From a checkpoint of a small transformer trained on Wikipedia.
Size: 11 layers, 4 heads of 64, 9.16M parameters.
Training: a variant of Adam for these matrices, 158M tokens, 10117 steps.
MLP neurons of a small language model. Each row is named by its layer, matrix (gate and up: input weights) and neuron, and shows model dimensions 64-191. Each number is 500 + 25 x the weight over its row's rms, rounded and kept within 0 to 999. Numbers have three digits each. A neuron's up and down rows have the sign that makes its largest values positive.
After each neuron's rows, "fires on" lists the tokens most often at its 100 highest values on Wikipedia text that the model never trained on. A number after a token or word is its count.

L5.gate419:520469518507519500518531511467448471514495494495508527545460515536525494485492488475460520499526456474494492495498494525456540493489445516459496548501487529516477464525532540504477498511490463497498503492488505495492515506485514446507473532528493527505464514492448528513491481491497492481476547493553493483503520502513497498508474506467511564500496500485517475525490548459499474516515
L5.up419:500482506493513496475518510509505487478530520505494516550532518475554524490479492497540481510566485491503495492482474521504481488556541549514545480495514526474501485473488547528499489513471456484534492529483492494539505528488506523506483491455495511497479532514452527521495456457527517489494518511534511468495555458536494424469538528487482518515523469482501435507498560479505511498521
fires on: " for" 30, "or" 17, " part" 13, " b" 12, " ele" 9

L5.gate38:467516514557496502478445563520489540496498501466528558496532484487483545505529477474460466510483500538512505485511516483496504527490401461481506481504525500447493533495501487508528503514510543479469482472531459483518494458470511505495493549527493479485435448549519477487490481495498525479506530488532506456522520495501506504508493484476506490517509492475523524502464494478519527482482
L5.up38:478468487505509497427464466514490490536511499441510473517443488538506533534505503430456500516487525547516495505540501497506516576507462492528510506498484462492535519509522519507496531496448472537522506488542484495484508495518499505499479510532481489493484475509496503487497505529510506475560523467500488483466542494504503470515449488487487492482490483546519500470490514509473457488495
fires on: " and" 50, "," 45

L8.gate309:486507502481489514529534532483513522468508452511497495524507496495484490528505527502514502485488500496508476462490467479480483487507497490490535494484510448470483446550541480519512528486490455499524488493442507506494480503498504506576472515478466507504445469530493469471513549555457541502489479495489500502502508490516527489523504465455538487531504534484548501498488529499530470497509
L8.up309:496493482474473480533498495465530484519475466538493507453501518502500498489519504516485517525484514503501474494445501502478507512478515533497469482497496501508493538478484522465526539430508519493498521487531484500504496500477538491506499480475516510471537495538473519514500499445454508555494503531467497488463478453513481508502516481523486562451499472517529526508546520496498450510531
fires on: "n" 33, "an" 21, "el" 10, "am" 8, " l" 6, "im" 6

L6.gate606:536483513506462470509519502506534481491489531430546498524499538464477512472482505502543482488511509516490484472519520524478527538476518509476544476451471469483470549516546501514468457524503518496541482505477476470480456560522487485499495519537484488522489520520529507550489558501488482495483502484505462475493510514487488499463499516523465522505530460482430518482484531478529485516431
L6.up606:509492533488490565499538506549519450516495467540499534487462504508532491490518469514483486504524536493511527477519486489491501479487525537507508474495474521513479473502554520457516493535416486548507458482492519501523493463486496525509487462496462513560492514485486508525521502533484474516515516516500509535493487489492487455486479495475461515512522471514501534490519513493483498479505
fires on: "end" 13, "et" 13, "ic" 11, "ward" 9, "d" 9

L4.gate492:493459501492520530475498509488517542488487521513496514484514538470519535501505500523524488490468487454490485454484492491462482522497513471528526488490489495460473539482458482501491519500509531468516499547509537488488502533473504482514487490512476494506490517487462501494509502501485521458481471496475507542509516507469518489450487524494474515533476440522495487578488533439500494508496
L4.up492:515498535515521488506513518465517452538499517522521488500484509461500535506488493502506492518444514470519492493529466525472512500533457476520477466488515482512519533487482482505468538511493557465508486465502483494496528462477501487495511459432455521476509480491463479507518521519471515556506504514506477533503535489520506507472463509478482471554503476530496512498498507471513490505497
fires on: " off" 36, " de" 35, " v" 10, " of" 9, " is" 9

L5.gate74:475448509535449503456468508526491518520485492495490533485435471501530502525513488474479486516503495534492496484502544474492492516485465494477528507504487495447536542504485489505499510497516507518498475477504513506525512492473483544525494511472506489452464465534458466502502460510498484512557541512498457495494513528517505483473470472486501528537524550519556486501469501503519483480516
L5.up74:432464538545441501496472495540488521536462499488467495509457476478517517546501493493492480519488521528485487516521507520501459519457491477470479480481482483473499537491480463510500489492527499509521477478531484512507496497480499521518488485472485516475489464494529517444523536477498500546529505505468470470512525535503510527493481456473519474512517494520498465516495537523545515477506
fires on: " and" 46, "ov" 27, " Cl" 7

L4.gate156:551503517512540529511491510517523443492498486517496526467540500469493521469514482535517453490496497511513500463492514478536468475524495445476503504504539493464498482479504528523485467484484496462489506486464507481514470527521499486508455476533520518507517487509512513473478478492501484497478537523548455494535498500474498514479531505508494536516483470506503457536521522491490463490466
L4.up156:476501503530450492484529489511509469511482478511501516493525519448488537535472504478541453529492549489551508508518491476479480531546445489514524486466523466495506502457508542532499536488467536534499529436512512509514514459514508502500446511466500536466488473529480495504506491525470478508495479501491469513449491491496507453537506521511467536493487501523535468485495560480513542495490
fires on: " v" 37, " is" 35, " de" 11, " was" 8

L4.gate160:539504514520535517492497512502478485511493480531484469508489462506490480481515477507486491502527490486446493464523505512565457478523462541517496482529444483499511487480514550491461516477504489515505513534493510503506519552492503497496476508539434527498502508523485513521510448517525480523519547492535526469571514480514497455476488517511539481502464505507507479542543520497494476505479
L4.up160:549455512512511510490503531516533514492474513509480449523485510500532514482512454505467517512512480525488479508496504487506472473491517497520502520507451533527509532471501526504486495467542514490500529550476517516502519523464512548506515467531426515535494525488450523507501501504510488531503513496521467509477482486481513489448493532493522484463576437501479462514548519492492466496492
fires on: " b" 34, " for" 12, "if" 8, " part" 7

L6.gate59:502460535496504472508467484510494493478446503511557504502520510554536489520504472473515501533497540469489485491548520476509519514497474492479448486507446496482509515559531474452490471474499529516489507471484511463477478440465488494507525540508524490527504501508502495505488497492439495503520495497522508523489492531506515511453494501549501476525527448501463519482530516483507518483502
L6.up59:497496539524562495542485491484505472465489481565503480522478515509542483449483480487494496519489504485473478496478524479495493462493523497480442509501452502481528480483519497474520475529511541509517491512502525499474506496450502526495508526453535527527531459489488513505505482542459497559548534533480456476514521513524510518434518491488500506522499483483474520457520470495501508492472
fires on: "1" 21, "," 14, "3" 13, "4" 9, " " 8, " (" 8

L5.gate298:464520505502510509501492510517488469468521495493505473431509530531505465486504514496531477500488531475487492494534455483482464511560521514460486504509481509483521524525496464493496462501503513525475487471508477517504496439453490502498528474487534512499509517522488517486511506500462489500508431516469504509487467491505488473520498501526506491495500485504486516516552550557503564484497
L5.up298:446487476508467505542517500529498472494451481522483513543468504507499480531477511493528522504470543519487512461496508502496469438459544464445449547507519533525464465497530502519476424519522510503478490539511510490487506512480500518501461493515523530509575453514514476510493463509507505523498502484490513454521520497483492488498519506508538501504483524507527492500472486474506551496490
fires on: "," 52, "y" 6, " S" 5, " A" 5, " " 4

L8.gate478:531512487510485518440525509467461507496488460528522507505519460484532512478525471512497500514467497548512507472481499454505456464501496487503520441491505531497442432525509514456504500520504541450483497464502512510494516553507441537497486517496503476496470494511466510494501511504488480521519494471528529493531459521498507447503508528481457504559566481536474531514492502509521494521498
L8.up478:479504470504502486492489503458462518512473476536484482454499479499501497520533483551511532475482491492513503511488531473475460454470497475475514479482528508473511505452486484505488513538548493470534557478505461481489493533492500534549531466486455472460513497512503473534511512511501495491497517500506536531464488455491504488510511523530488529532537540518491485503514493468502478502485
fires on: "us" 29, "as" 20, "le" 9, "ak" 9, "ough" 6, "up" 5

L6.gate687:460479474479455503459470492496492505486473479488498502459474488482545522477536511513491499526471533508480460480526485520477507507490497535517526475501528492443527507520476510488467513518505530503516454488488495499504472472425485505506517481503493538523463507502482453512524535530467488515520504475474503514475549510501503463494496491481486491513530505530514471517508518451523485458492
L6.up687:489514478488507507493477557498487482515446496528508525456498453506552506479491551525447498542496502484514447516490527507536505506492498527500499484526509488461530485476483507496507502481496507518496449515506560491554485433455482502509536468471482505492526515477527501475546489516454457514549505497494530503532505532507510518499499485526477479504508505499529515508472514485495497481463
fires on: " Com" 18, " Cl" 14, " P" 11, " A" 10, "ou" 5, " W" 4

L6.gate623:482498490536503493527495476493540495514538527440506487504501523460446538478501479490497511510513543500471514497539476463470532531537466493521515495532512495538487496477496472518476474551481449486502484520513491480497495477470495504508478508498478454550481512524490553524462523515499503496520505464495539503517490500508523538499475482513499531515516427490494492492483436515515469485458
L6.up623:448474552506524516481530491477523477519504538466521537465477491516511428537457488448494527507497510531485484489530480491455482509503515538498491505510501484547462505477489483510498482531513483523530447496483517492557503470457484481468543524538484480521503477491480483477507516516519502510498542451478539472514476482529489437508506510510490510485450485498465432519512491535525500466513
fires on: "st" 24, "ic" 22, "c" 10, "d" 6, "iv" 6, "1" 5

L8.gate583:480477477476527492480490498526471524473546503541506493537545481497538429522493526517527577449533539560521496513521484475506518527507467522474530491525502540516446486484518523493482512522487504509485476510500501479504511524485444465504491513505526438514474478506515526520483513523491470494524507492510478510488478524520522494447497501511444535528447470496518486474494524508475524484519
L8.up583:499511492545512517520548526487495501457488522511469509474489479460513491480521495503535466478481477485526485526533516518529476454491418568455466526464540525482472484477499516544454538507494488461497516492512485485506492542486528526542529484511511495528473476521509501517502486472513471499548534521498509538495462475543498508495515477510551498506486482456502513536498489529518556549507
fires on: "c" 31, "as" 17, "is" 10, "ast" 8, "os" 6, "ak" 5

L4.gate378:497503466464482528491495506568546484493492491499497543497446534486486507483504495534466498507500488536470514504459512481465458455514527511482488555507486511520462464480486493475525501514472527513508476513511495515506471499507483501508534485467467481505608416539498523537500509509482507487520545486481513523516477491502510426454541496489518502494487518505486513504514574475505476459512
L4.up378:521496496468488539486444486544527488478515487474489554508452477512512515498513485532512469471498464521511494519461519498475486468515503483493490543495467509529488523409472479497527491518470523508509482494517501495508457495492478529490552474459520486514555461519521519527517467502471535513535538517460531532498463495491503484445532512537514484501523474526540503508535562518510485484503
fires on: "ld" 67, "ate" 19, " that" 7

L5.gate231:493513509494480540459477498565518478509469522478480516460494517529527483510506497500493524504505556543531477465456522461488492499487457469485544468504493464452510512485504506520471469510454529514508492494530515500531556496474510561493519474495527471460534472494510523522509474524494527494515461523462489503485476500494512496503507480456485495499488519507534442526462554476559511498494
L5.up231:500527501495479514464495497527524488540530498501495524510452501511531477467491503494461519501516553525530506440471508462454506511491515483493578533482474463479505539532485444531480503508416476513520515466507512514478548539509488535509445488519523512476536500493516568509519486538502514483526503507493489508479479505512505481495475488497498477501498555544515447508504531486488498515499
fires on: "ud" 25, "ow" 23, "ov" 11, "." 10, "ib" 9

L5.gate218:503511491511475471496533506467561496458514513473490472508494480494505491510468537488493507525527472493524466489460504467525505517533510548507510464491425511516460470467483520503505498524519510485487477482460515495523520480508512493536465508461477516513575522490528465480523546529482505473491480514423525497524491485477513497492575519538542545492484483433527471481517502513534544507515
L5.up218:546526519497528503535477509491554502458478466503516530462513478485491506458500484517486521473481495549473492528484430529519516524471522491459508524489451523480496478503537518504556512467519520491498507488460497512491468556469513492512543467488461513524508492522508479514478513472523495522502486521487443515506478481509498515506527491494488493482470449487449521515515510486442529465514
fires on: "ear" 34, "am" 18, "im" 6, "n" 5, "ist" 5, "st" 4

L5.gate460:510443482534511503486544510524461462459534465529496510550488518456483524502473498463494509523504478527461506459471538482528483485537486482508516478552489497499526494508498486473516486495513515478502468476487486514562509481497481517511478508488518515484504517524454451533523496456517501471513474488500414549480468477454495546494490492525526543498517517510472506458476541511511493498510
L5.up460:517490440501485469492505495488506486517492499507504493531490508420472515511485513490532506531473520503496494507482545536495442501491514570544487496484494546452507481555480511477526498499498511498502482500467494523522472532527507497526481488495519549516518505504530463497511547520508507492525499464485431477526487481504496525514502501527510491486505519543451511492463529527500489507501
fires on: " ar" 28, " ag" 10, " for" 10, " al" 9, " cont" 8, " at" 5

L8.gate214:495494518524546497506468483520506493458503519529511541476511551467494515518486472519482479500515496475523518526532508518505504540491506513494521529533528501509486498518482451472477523475505513455535469465477502476528452498478457480498483482552507483538507542545493510488476520474501484521473498512501457562495537508500522473507514513480512493522489490519460468497465492468463494491455
L8.up214:511524485501472493483522507518482489485452490463535476498456551519499509432518488508490549469501512509427516494462486505511482465504500522553531518456486504496502510521537496482527490481503511517497500524481497533464480546559454524489502473511501528508491568499499475471541543494469523541499487461509477489502480543480521520516515497480502495504455491513493536491484563535543502494479
fires on: " to" 54, " for" 7, " off" 7, " be" 5, " at" 5

L8.gate11:493524512464511485520498482486512477490494477524441507538524504454490535535497481468485487421478501505526516487504534524489468465467515490511486473491469520543443496467542495485475474496508480481538458500484530449492499495505490497499532508505500514492500456524496492492516507488461475475483532506525461528478510532457538520504514505533481546470522470505545513502481489486561549489495
L8.up11:496502513552533478497514516467536549491498468482501504501504538464504505508455497533491540485515470471504482524498488544529519488471508540505451492498494514480496464496523504481525506493522474488446501494467546487510490493514513476534509498453498502483463454494442483524539505514504502488534524516554534499512492475499517513475521470466506514560472518524515480544497517511519517511507
fires on: "c" 26, " in" 22, " of" 13, "l" 10, "us" 4

L4.gate139:482495492478599528494491513495480496512471510459516523511470562490489467512492520532467481531521474496506505495440499495484456480503465506462508455462506531462484503518468528530491471498427520513469493508502475490524529519466476496517488530471504480504502532497477531550448457470508504497510487518485499525473487487457510517496495478502483496513461541499489490490493501473494469497502
L4.up139:517440536493497474487502501468533504495508475532505507479482443456472506490502505547483522475539525499476498523526495522476497462475527482507516527523452521508426532447515526513519502524516528508507545522506495482527463507494532512515525496511473529533516463502505547492505453547509548462497521481510455486471482494475493501438544517503538484523506510477502501489444577512495493494474
fires on: "ld" 38, "le" 12, "id" 11, "ate" 10, "are" 9, "he" 8